Weights of a small GPT-style language model, trained from scratch on English Wikipedia.
Size: 14 layers, width 768, 12 heads of 64, MLP 2048 SwiGLU, 121M parameters.
Architecture: RMSNorm before each block, rotary positions, no biases in attention or MLP.
Training: a variant of Adam for these matrices, 1163M tokens, 4437 steps.
MLP neurons of a small language model. Each row is named by its layer, matrix (down: output weights) and neuron, and shows model dimensions 80-143. Each number is 200 + 40 x the weight over its row's rms, rounded and kept within 0 to 999. A neuron's up and down rows have the sign that makes its largest values positive.
After each neuron's rows, "fires before" lists the tokens most often just after its 100 highest values on Wikipedia text that the model never trained on.

L9.down379,197,184,260,189,187,256,148,278,159,226,182,162,178,231,173,166,159,189,235,170,201,240,259,164,237,162,206,213,214,245,207,206,180,267,166,212,187,212,142,208,169,226,203,213,231,186,176,157,244,109,176,158,218,181,242,48,193,205,141,257,219,247,255,199
fires before: "1", "2"

L2.down725,171,231,187,224,190,225,206,193,143,225,225,192,148,260,238,233,224,199,156,242,209,198,168,250,206,222,172,202,248,183,176,242,156,185,224,186,277,174,291,194,270,173,68,181,147,250,236,149,188,249,157,166,247,143,213,193,250,173,205,207,192,203,170,155
fires before: "\n", " The", " It", "==", " In", " He"

L9.down483,209,133,260,249,253,216,152,187,202,211,224,220,229,250,24,174,195,245,236,233,214,183,239,212,193,172,208,179,181,202,202,205,152,199,184,196,205,162,223,177,205,154,199,211,161,241,147,152,157,244,136,152,238,160,186,216,213,140,264,217,171,189,160,222
fires before: "\n"

L2.down1447,166,279,196,173,181,236,169,190,197,285,134,137,191,156,208,216,294,196,144,160,180,216,159,167,261,223,144,208,146,255,262,173,254,240,140,179,283,156,169,206,259,269,202,162,257,204,139,222,133,178,156,227,237,218,210,178,142,125,208,223,226,249,236,170
fires before: "\n", " to"

L9.down1586,206,166,209,177,184,103,234,202,152,153,182,205,168,208,208,163,196,114,174,228,198,233,255,207,234,199,277,232,258,209,192,193,254,219,184,238,160,211,251,204,256,133,141,333,197,233,227,209,188,186,264,188,209,210,192,240,158,239,177,150,186,201,188,248
fires before: " "

L9.down1970,183,158,143,155,117,258,221,190,225,229,158,167,252,227,259,170,256,240,180,247,199,163,208,168,181,242,170,184,190,146,225,199,222,138,228,226,281,186,205,162,216,155,158,190,125,210,171,159,249,208,162,189,216,150,176,251,155,173,274,260,177,206,190,237
fires before: " ", "1", "3", "5", ",", " $"

L9.down1910,197,186,241,140,315,129,200,206,198,263,168,254,224,202,154,233,207,118,125,182,208,185,213,205,204,192,195,126,194,129,175,199,121,229,149,196,160,215,153,203,230,242,211,219,149,134,241,152,217,157,199,229,221,238,219,180,152,236,143,212,239,243,265,188
fires before: "2", "3"

L2.down1653,195,170,239,129,131,223,207,240,179,176,228,247,262,190,262,241,192,245,173,202,158,160,189,192,194,152,80,216,210,132,202,202,173,304,226,257,251,286,254,226,199,209,208,152,208,199,245,175,137,240,190,248,247,132,229,196,164,233,142,218,182,249,201,180
fires before: "\n"

L9.down1620,201,203,202,199,167,214,195,172,233,158,183,137,196,165,159,187,114,223,246,178,226,187,244,186,222,160,252,218,171,205,188,163,184,202,134,171,171,282,211,175,207,145,223,205,194,235,167,166,197,154,228,203,210,248,250,161,168,226,225,201,185,209,224,211
fires before: "1", "2", "9", "3"

L9.down1048,148,177,160,181,240,206,165,221,211,234,285,248,219,162,187,264,215,173,217,226,240,255,219,195,192,187,262,142,258,181,162,175,128,159,203,131,224,234,128,145,139,261,196,228,199,172,228,175,146,215,191,159,112,192,267,173,250,177,204,215,264,165,178,210
fires before: " (", "2", ")", " ", "^{", " |"

L9.down799,256,253,174,138,141,173,203,209,212,136,149,185,201,125,101,168,203,345,196,223,104,220,211,183,184,183,211,252,166,269,186,250,270,244,211,180,222,159,228,243,251,119,220,189,239,206,148,208,143,193,186,134,232,166,197,215,152,126,180,166,222,179,192,216
fires before: "\n", "9"

L9.down579,203,233,167,190,198,168,276,149,142,205,187,183,221,308,56,150,181,238,255,175,214,211,169,216,241,218,133,178,222,281,151,118,188,220,197,97,232,214,226,207,331,173,180,178,179,231,177,176,175,202,171,199,169,233,219,188,229,210,197,224,189,185,225,179
fires before: "\n"

L2.down1563,188,240,270,199,222,209,230,249,207,158,121,248,232,190,197,150,202,190,164,241,192,233,254,276,192,159,244,210,244,140,244,159,218,226,249,184,256,173,192,187,238,238,131,276,159,225,236,211,161,144,214,203,171,154,181,155,230,160,188,178,234,241,179,246
fires before: "\n", ":"

L2.down324,209,201,206,190,192,162,215,180,198,172,204,125,206,182,218,223,167,207,114,199,216,258,158,213,191,222,267,178,175,202,172,199,176,199,118,224,209,227,196,150,265,257,217,126,187,176,119,145,209,238,295,168,235,221,194,209,219,244,182,216,214,204,173,132
fires before: ",", ".", " and", "–", " ("

L9.down1243,149,170,160,137,254,201,226,251,157,221,172,143,272,264,177,135,127,201,178,131,227,171,208,262,169,274,166,156,167,199,233,196,253,207,190,241,186,226,237,236,126,143,160,195,216,234,146,222,140,172,238,216,183,238,216,195,210,152,274,225,190,188,223,212
fires before: " |", "-", " •", "\n"

L2.down1294,201,185,154,171,213,221,162,201,177,198,216,232,197,162,247,154,178,127,188,128,151,164,218,162,212,245,131,229,152,192,239,170,140,131,189,206,217,129,245,209,205,232,150,197,206,211,248,158,167,239,212,291,214,180,153,169,246,202,160,213,168,211,157,194
fires before: "\n", " The"

L2.down1125,224,124,209,165,164,233,214,279,202,187,204,161,210,147,225,202,128,223,214,177,288,193,247,192,189,151,184,250,185,229,137,259,273,235,194,226,200,174,224,164,201,154,194,221,136,239,160,208,235,168,266,216,218,216,256,241,177,228,220,225,160,230,199,145
fires before: " ", " century", " of", " and", ".", ","

L9.down810,254,294,219,176,157,235,186,183,284,235,239,182,156,259,156,221,188,206,175,237,177,223,194,187,179,218,233,148,170,157,208,226,210,150,179,209,152,184,281,187,195,209,152,239,248,208,254,165,192,216,148,196,182,243,227,178,200,281,203,199,215,165,223,207
fires before: "9", "8", " and"

L9.down779,233,105,149,145,279,211,221,237,192,300,187,176,178,169,171,207,207,235,250,238,233,154,164,157,159,195,226,126,200,247,199,256,196,215,202,228,220,201,196,251,193,184,199,254,240,218,235,133,145,205,170,167,169,224,168,136,166,267,202,204,211,137,273,169
fires before: "4", "3", ":", "5"

L2.down1379,215,197,239,156,214,209,218,253,235,266,219,208,244,175,146,159,166,244,123,173,194,220,185,157,174,280,195,172,157,191,255,166,148,129,187,212,188,217,210,198,101,188,226,220,206,213,166,230,128,151,209,266,214,208,183,175,251,236,141,178,161,208,191,197
fires before: ",", " to", " the", "ate"

L9.down461,161,196,248,179,200,159,273,195,199,235,152,162,217,222,135,217,214,176,194,144,179,166,232,115,182,154,208,220,158,200,139,236,189,234,205,242,225,216,229,189,247,163,148,168,164,218,122,206,205,203,150,222,246,264,216,229,144,217,209,303,172,203,178,205
fires before: "\n", " ==", "=="

L2.down346,223,164,190,259,231,220,166,151,273,164,213,231,203,167,197,245,249,124,243,195,163,229,224,186,269,204,161,168,238,213,229,205,203,149,273,159,211,306,283,272,172,236,288,196,216,207,147,147,286,168,238,150,211,251,135,217,248,271,189,291,182,202,209,202
fires before: "s", "t"

L9.down1311,206,221,180,179,213,209,226,229,210,237,175,269,224,165,221,292,185,136,179,185,196,213,138,237,233,161,106,151,223,175,155,169,226,169,214,275,150,186,236,156,203,245,224,175,243,232,211,163,138,181,151,186,174,187,172,187,166,205,233,184,216,272,200,253
fires before: "\n", "9", " ", "2", "1"

L9.down1474,243,188,184,208,201,235,202,202,185,234,206,217,189,207,59,162,136,280,183,198,214,243,269,189,228,236,193,211,201,216,232,154,248,152,249,207,121,204,195,197,257,181,199,196,179,209,128,247,267,159,211,226,195,204,224,196,187,179,272,271,224,208,233,209
fires before: "\n", "1"

L2.down1154,177,253,147,211,233,227,234,219,172,168,166,146,205,230,214,199,207,306,139,138,248,229,106,221,176,135,245,209,174,195,132,245,250,301,192,176,120,261,166,201,94,145,191,188,215,237,206,224,275,153,232,165,220,181,225,244,147,239,228,190,174,149,135,222
fires before: "0", "ão", "6", "8"

L2.down872,192,215,141,286,223,187,212,149,140,224,98,195,187,202,184,196,240,174,144,189,239,161,233,208,186,171,181,226,187,220,228,195,273,298,180,209,269,228,224,270,215,241,171,165,204,201,182,237,182,310,197,183,241,214,148,213,164,233,194,116,169,231,242,174
fires before: "-", "\n", "=", " the", "International"

L9.down1377,208,214,357,208,215,197,184,221,104,274,174,209,224,149,216,187,168,215,155,204,99,181,258,174,213,245,187,251,206,154,168,165,308,164,136,175,152,160,172,188,235,287,193,207,171,188,197,218,166,154,234,177,227,200,255,144,291,167,219,182,156,225,180,230
fires before: ".", "″", "6", "°", "1"

L9.down1226,225,160,177,166,242,269,227,205,196,178,223,184,145,199,167,235,217,221,189,214,112,223,195,167,181,207,159,176,222,184,103,246,265,156,221,205,216,156,208,194,199,265,210,241,192,158,151,208,269,256,185,204,199,196,227,238,175,216,228,169,183,212,164,124
fires before: "0"

L2.down1717,174,212,152,275,223,225,157,220,195,209,272,262,190,214,247,199,196,134,197,235,188,164,151,189,174,151,171,264,177,213,182,172,184,166,204,141,194,178,181,234,195,222,187,236,190,156,142,158,184,178,226,212,263,253,257,236,225,123,192,207,167,172,194,176
fires before: "\n"

L2.down1179,177,164,145,260,177,257,169,199,175,199,192,188,168,225,140,249,187,233,229,230,214,204,256,171,220,179,152,148,161,206,189,275,133,93,180,206,152,134,241,201,135,159,190,193,167,197,204,230,202,206,231,171,212,150,172,200,147,250,134,204,170,246,208,141
fires before: "\n", " The", " It", " In"

L2.down1361,281,304,146,213,190,210,249,207,180,99,194,211,143,197,156,199,150,298,178,204,160,214,198,231,237,156,267,177,161,211,163,167,149,227,171,196,167,237,163,249,186,172,252,114,312,234,191,200,171,193,286,161,255,175,167,207,198,219,225,200,253,169,129,202
fires before: "or", " the", ",", " he", " that"

L9.down1120,205,197,262,227,277,227,187,204,192,208,181,213,161,240,136,222,245,249,257,247,255,218,198,213,146,225,268,166,218,208,208,130,193,192,205,193,118,165,238,154,197,172,178,306,172,133,223,221,239,150,207,227,218,296,211,181,165,184,187,204,205,249,186,136
fires before: "\n"

L2.down465,221,245,185,173,205,223,160,251,192,278,282,157,176,159,240,200,218,139,174,166,186,235,189,213,187,239,221,258,153,178,238,136,138,144,201,204,215,246,176,140,215,253,198,169,176,218,219,245,135,225,241,265,272,223,192,230,191,246,276,221,177,179,145,174
fires before: ",", ".", " and", " of", " in", " on"

L2.down1616,194,195,218,252,154,193,181,266,196,205,177,247,221,188,246,194,209,234,122,161,257,227,198,224,213,257,244,169,181,151,198,145,252,254,143,152,239,216,201,212,231,219,162,171,265,204,206,243,211,216,225,234,182,156,233,250,242,183,216,213,227,113,266,225
fires before: "\n", " |", "e", "ive"

L9.down570,237,196,253,176,254,175,179,196,199,207,195,116,121,246,247,180,226,222,211,236,163,216,214,185,159,246,230,196,179,174,198,215,189,185,299,175,121,158,191,178,137,195,184,125,184,178,211,250,190,195,230,146,197,161,122,278,152,160,193,218,243,160,199,226
fires before: ":", " code", " in"

L9.down1479,200,185,188,174,140,156,174,214,212,173,230,219,228,235,194,137,179,249,173,229,248,234,197,230,123,186,242,173,228,190,216,126,233,198,214,148,216,206,152,205,211,257,214,252,170,158,174,238,189,163,202,164,204,222,201,226,160,223,202,188,208,200,142,115
fires before: " ", " (", " |", " Time", " −", " —"

L9.down776,270,191,248,180,230,181,205,170,231,194,202,182,221,260,201,201,162,147,182,187,205,261,230,261,216,184,191,197,137,175,252,119,202,198,250,178,193,162,155,206,274,217,227,215,240,167,190,137,302,197,249,166,267,285,180,212,123,166,264,174,195,208,166,256
fires before: "s", " is", "\n", " (", " was", ","

L9.down581,223,112,185,159,255,140,191,192,241,165,166,152,139,211,225,195,279,181,181,238,206,155,99,166,147,211,207,191,262,153,135,188,164,227,193,221,203,159,150,176,193,106,140,293,265,222,224,112,202,188,180,225,152,202,244,229,210,230,231,132,212,261,223,211
fires before: "0"

L9.down419,169,207,144,186,156,200,238,225,153,184,221,260,139,206,239,189,217,259,148,200,176,223,198,200,183,217,231,280,170,219,203,193,160,269,208,203,163,90,182,189,199,284,172,190,202,189,200,168,184,91,61,226,175,139,189,193,158,174,160,244,231,205,155,201
fires before: "0"

L9.down1965,128,168,181,132,213,197,271,187,193,144,196,138,118,226,242,183,189,187,186,145,207,192,261,251,178,200,137,293,172,125,152,202,130,108,163,205,164,202,182,221,206,159,286,270,179,276,187,176,188,196,228,228,189,222,251,188,238,226,282,221,116,146,141,209
fires before: " "

L9.down252,227,227,202,177,211,163,221,238,231,219,191,253,245,261,236,229,210,175,196,221,205,211,151,150,222,160,141,197,219,256,191,164,202,231,173,177,190,218,248,210,182,221,188,158,219,190,200,197,234,225,249,169,148,219,108,184,245,144,169,212,226,146,231,237
fires before: "3", "4", "5", "0", "6", "8"

L9.down1994,230,238,220,230,193,186,236,198,183,217,282,245,262,219,209,167,138,156,225,164,169,191,212,217,217,230,191,138,177,249,201,235,215,165,217,203,210,191,168,232,207,221,222,184,181,179,162,186,222,157,198,90,126,197,191,187,173,193,194,179,186,186,193,289
fires before: " ", " |", "–", "1", "0"

L9.down695,183,266,278,168,220,235,254,256,162,218,168,203,230,193,247,208,181,175,227,228,216,134,145,205,200,141,206,157,191,172,236,242,224,149,159,210,185,179,201,232,198,155,210,192,202,185,176,248,183,214,199,177,239,180,209,249,177,242,230,193,286,240,278,189
fires before: " ", " to", " on", " in"

L9.down1541,221,158,127,235,233,175,188,227,223,201,177,208,174,244,121,168,183,215,222,197,179,285,236,173,188,171,260,213,197,163,246,259,210,203,153,170,216,212,242,216,210,119,213,168,184,247,117,301,141,231,193,195,183,179,210,203,99,196,180,203,187,145,205,258
fires before: " |", ")", "\n", "W", "."

L2.down1219,160,198,166,138,161,261,178,234,217,166,287,255,207,199,156,228,160,192,212,188,148,232,233,228,213,137,249,198,232,166,213,214,213,183,184,243,212,188,183,149,277,220,208,196,140,218,181,241,142,195,168,278,167,173,173,256,128,243,165,197,175,149,176,236
fires before: "\n", " ", " Succeeded"

L9.down2031,185,240,187,176,157,238,262,285,214,263,133,194,285,234,201,265,187,154,253,64,212,209,218,193,238,182,165,233,169,179,178,294,142,180,181,237,253,257,182,150,198,233,275,161,143,215,228,219,161,206,191,181,181,232,171,274,222,139,210,173,194,186,185,272
fires before: " |", "6", "4", "7", "8", "1"

L9.down1383,168,191,267,224,212,199,210,225,108,163,213,184,199,239,143,136,276,229,137,189,216,219,235,181,145,202,216,188,232,261,138,166,204,173,261,181,222,264,193,233,169,219,201,230,209,175,125,141,228,191,226,144,245,198,234,238,198,218,120,248,194,208,155,156
fires before: ")", "),", ").", ","

L9.down80,142,169,255,218,231,154,160,170,227,213,264,220,180,208,268,219,260,161,221,143,294,261,168,143,130,154,266,220,242,231,258,196,131,174,236,214,275,199,180,178,211,171,138,202,163,231,155,157,268,252,161,167,206,218,217,193,240,264,187,228,196,172,162,139
fires before: "0"

L2.down1409,217,213,168,208,219,248,244,141,219,199,265,168,202,235,155,240,262,260,268,205,185,232,216,155,211,214,223,160,244,189,266,174,265,205,222,145,215,182,185,195,198,128,226,239,227,234,201,240,168,147,122,231,237,198,182,226,154,221,202,275,151,175,232,181
fires before: "\n", "The", "inist", "ration", "ative"

L9.down1100,178,143,178,291,142,201,215,140,185,186,168,170,192,237,163,215,175,288,162,181,203,183,234,141,153,238,190,197,240,232,89,244,195,144,202,204,211,200,208,173,170,232,193,213,121,156,248,186,257,246,198,171,145,210,184,206,162,255,184,134,265,215,181,151
fires before: ")", ",", " to", " Co", " was", "))"

L9.down785,121,170,263,184,164,203,254,248,228,198,163,131,235,197,326,196,224,221,207,245,209,135,251,177,238,168,214,263,209,212,180,120,186,235,186,205,235,226,139,220,176,187,232,220,238,191,234,191,146,148,248,234,185,179,213,229,243,227,225,216,241,171,170,229
fires before: "5", "6", "1"

L9.down1065,208,181,215,162,240,161,217,212,212,189,153,267,173,224,239,188,223,151,222,189,231,206,210,158,189,199,139,105,188,264,125,249,225,253,82,157,207,182,171,270,197,237,211,175,274,195,223,211,203,192,210,210,197,156,175,130,213,319,126,214,272,202,303,180
fires before: "0", "9"

L2.down1997,182,192,211,160,176,208,241,213,167,293,291,237,233,149,163,233,165,271,165,211,182,189,237,199,129,201,226,242,199,178,173,234,160,275,155,234,217,173,222,196,280,190,213,185,188,117,215,213,162,184,206,284,154,159,232,215,240,128,195,140,101,265,181,248
fires before: "s", "\n"

L9.down128,202,279,161,216,212,196,235,229,123,198,240,162,164,238,153,222,210,241,173,149,245,91,263,208,177,200,230,198,191,179,212,195,235,196,297,160,195,211,164,209,216,198,188,244,244,134,228,151,167,222,171,205,281,192,136,197,191,315,263,210,219,177,161,241
fires before: "3", "4", "0", "6"

L9.down58,251,165,149,224,224,200,151,175,222,172,187,170,167,261,212,112,192,157,184,176,66,205,157,194,150,223,182,225,182,139,281,237,222,200,230,178,161,215,239,193,130,176,188,187,287,154,141,179,264,190,161,132,215,187,287,184,252,269,201,145,180,304,211,117
fires before: "==", " ==", " and"

L9.down1755,189,224,197,209,139,184,217,230,177,214,207,210,243,202,60,207,112,288,196,228,210,227,212,212,210,135,218,219,152,211,214,247,230,213,150,258,213,192,192,227,176,123,254,174,215,188,172,234,241,233,196,128,205,191,274,252,242,282,208,224,128,274,200,222
fires before: "\n"

L9.down1173,267,240,209,216,199,188,147,178,139,238,155,153,165,207,197,237,222,166,185,176,217,202,213,160,145,241,200,192,152,210,140,172,198,114,116,177,216,157,129,133,190,221,191,138,196,167,184,211,219,119,223,175,192,82,270,192,188,176,169,246,236,197,193,194
fires before: "1", "2", ",", "9", "5"

L2.down98,168,178,242,197,172,188,181,243,215,217,160,262,220,130,212,128,203,262,181,178,245,145,208,188,266,206,195,159,228,187,274,150,196,181,188,197,163,261,201,250,221,266,197,209,149,170,228,228,151,178,161,209,279,152,198,205,240,198,205,169,206,178,304,177
fires before: "\n", "bury"

L9.down1179,132,205,180,173,196,185,268,247,198,241,148,224,231,311,141,254,170,266,220,204,227,260,210,208,194,178,273,215,251,121,242,234,303,180,222,213,137,163,214,207,236,206,219,181,173,223,213,216,215,205,173,220,156,217,147,256,154,238,156,146,232,228,197,215
fires before: "9", "7", "0", "1", "6"

L9.down796,217,217,274,145,247,243,147,275,190,144,270,248,182,185,184,145,231,195,183,227,278,185,198,104,181,115,198,216,202,192,165,246,203,177,175,222,172,154,205,218,183,214,269,191,201,193,184,126,171,157,183,209,174,266,174,239,178,173,187,238,205,176,165,210
fires before: "9", "8"

L9.down262,172,234,127,219,241,214,266,202,203,99,238,194,215,152,259,199,282,198,186,205,208,208,186,288,170,139,179,212,228,178,230,176,148,267,198,201,234,140,221,208,247,169,115,209,182,182,153,176,172,181,225,187,225,167,235,209,196,210,210,254,198,197,176,244
fires before: " ", "9", "2", ",", "1", " |"

L2.down1793,227,240,224,286,210,190,223,261,341,165,159,188,233,235,271,221,225,150,217,199,202,157,214,203,236,134,238,220,158,221,207,242,198,206,204,225,220,192,137,149,185,172,207,304,204,280,234,172,191,188,177,246,196,171,205,230,263,111,207,215,190,198,147,217
fires before: " ", " the", " a", " to", " him"

L9.down130,198,185,214,199,124,267,210,198,187,309,207,155,216,184,144,150,186,163,237,200,190,222,167,227,223,166,184,197,215,217,252,218,175,200,284,139,125,235,191,193,203,247,215,225,153,197,183,246,102,104,214,230,196,117,233,204,237,202,210,180,211,185,253,164
fires before: "7", "6", "8", "5", "9", "3"

L2.down2028,158,190,226,289,147,240,249,276,209,166,230,213,129,156,247,145,131,239,167,129,216,183,171,194,190,200,197,180,163,191,232,216,225,123,232,252,175,190,244,154,227,150,157,248,234,231,211,157,164,255,158,183,256,215,242,253,92,164,148,223,168,204,197,193
fires before: "\n", ",", ")", " in"

L2.down1127,220,201,241,192,172,205,203,225,173,260,179,166,212,188,315,277,206,216,214,167,219,217,216,176,117,230,135,265,188,234,199,245,202,162,266,182,225,211,164,255,292,149,143,173,150,197,232,252,261,192,220,83,258,205,161,302,207,208,279,188,167,196,200,156
fires before: "0", " of", "-"

L9.down441,160,209,224,217,183,192,155,197,232,157,185,232,264,152,162,226,209,226,248,151,216,206,202,190,275,204,184,170,195,152,242,216,177,187,198,235,193,188,195,181,272,204,230,195,142,154,224,196,197,165,242,155,118,273,236,236,159,196,138,200,251,151,225,162
fires before: " |", ";", " "

L9.down1035,202,208,161,169,231,139,217,277,213,119,118,284,159,95,186,216,187,237,74,245,172,103,239,250,153,196,202,178,171,173,215,159,246,206,225,185,198,220,165,185,188,229,189,221,163,195,147,174,142,210,149,255,146,231,188,108,204,208,257,237,182,198,172,116
fires before: " ", "2"

L9.down2006,231,189,205,166,233,246,246,254,262,206,152,316,248,263,233,215,233,154,195,233,183,223,131,227,185,149,240,233,156,134,156,186,169,162,207,190,148,202,161,115,170,198,125,245,121,220,239,199,180,182,160,209,232,145,275,188,219,219,188,120,211,241,205,208
fires before: " "

L9.down1954,204,202,178,230,99,141,194,211,294,217,220,183,143,194,78,130,115,220,211,195,188,205,254,132,164,192,149,117,176,256,163,211,187,222,185,252,225,193,269,164,265,112,248,195,158,225,175,204,326,137,136,220,206,192,219,250,163,198,165,152,184,180,226,261
fires before: "5", "4", "6", "7", "9"

L9.down744,169,137,193,215,196,189,169,194,188,219,204,239,212,229,0,207,143,344,202,195,213,213,203,188,196,219,178,182,218,224,243,266,205,185,191,126,205,202,204,210,157,174,223,233,246,220,177,163,171,136,213,143,200,220,195,164,179,195,255,212,212,259,197,176
fires before: "\n"

L9.down1694,246,175,261,198,164,245,202,142,183,212,183,236,144,144,208,179,226,165,168,229,199,187,185,234,154,197,133,276,151,189,176,120,203,281,166,177,206,230,167,197,152,140,103,183,209,198,199,106,138,183,195,245,228,178,186,210,231,122,138,245,221,210,159,207
fires before: "6", "0", "7", "4", "2", "5"

L2.down2039,149,198,168,161,131,216,203,194,233,215,215,197,241,178,335,208,223,175,173,198,184,176,192,165,220,213,217,204,204,139,182,191,176,194,219,213,195,115,188,200,209,241,221,152,197,182,190,213,193,171,183,303,192,157,197,128,266,239,202,233,174,232,154,267
fires before: "\n", " The", " It"

L2.down713,207,192,126,212,191,197,150,234,182,129,144,227,212,249,73,186,127,219,207,222,181,192,179,191,168,180,199,209,193,180,193,251,196,143,176,185,189,149,206,200,178,199,162,157,176,203,212,188,165,181,198,256,204,196,140,201,95,198,190,253,198,305,202,145
fires before: "\n", " It", " The", " He"

L9.down821,155,203,178,175,189,264,105,205,216,180,179,158,168,168,59,215,204,187,154,186,240,171,189,204,207,209,243,192,164,263,207,247,202,160,214,214,243,229,159,172,215,132,192,222,141,198,231,199,208,215,231,208,235,218,185,242,134,194,203,200,258,240,200,175
fires before: "1", "2", "6", "4", "0", "3"

L2.down1085,203,211,213,151,188,175,194,205,102,234,254,188,192,218,213,221,212,234,189,194,207,228,208,262,179,236,171,217,201,189,219,160,117,279,235,217,191,242,114,254,243,193,257,160,193,221,187,176,246,251,168,272,204,227,204,303,186,261,231,232,296,135,165,169
fires before: "0", " ", "5", "6", " the"

L9.down283,203,118,218,217,194,244,242,168,155,167,149,248,202,195,126,191,207,165,159,201,237,211,209,156,230,189,264,205,230,218,221,147,189,232,180,260,201,163,177,160,140,197,189,210,224,265,206,206,148,137,180,209,170,174,246,216,276,204,231,158,288,188,186,205
fires before: "7", "6", "5", "8"

L9.down1202,136,204,311,285,194,226,229,283,148,247,187,95,144,183,211,240,234,131,201,232,164,135,271,164,219,164,240,229,226,161,190,207,218,241,154,224,146,232,209,202,130,175,214,156,245,156,223,160,196,177,251,160,180,238,217,174,210,183,165,144,209,215,196,176
fires before: " |", "\n"

L2.down1123,240,158,173,258,166,222,231,210,207,152,144,245,240,217,212,224,180,236,243,243,120,192,230,146,262,168,193,134,167,270,218,224,177,183,191,240,185,226,228,216,234,188,204,168,197,207,156,219,218,103,195,160,241,222,145,211,210,201,286,163,147,214,220,157
fires before: " a", " an", " former"

L2.down1091,191,179,118,226,170,251,203,192,198,168,194,127,239,178,197,185,158,255,139,150,241,285,210,141,205,166,164,187,217,175,165,238,202,165,172,244,139,144,166,187,188,137,200,214,181,205,211,215,200,205,151,230,203,194,210,223,271,262,214,159,234,185,218,149
fires before: " ", "\n"

L9.down1477,170,186,212,141,226,153,198,208,151,166,228,210,252,233,236,154,205,174,239,197,134,203,205,188,169,178,189,199,261,281,204,222,134,169,217,171,214,220,143,241,165,195,267,214,238,218,177,235,224,201,199,188,176,211,137,221,277,225,189,181,147,200,177,200
fires before: " ", "ing"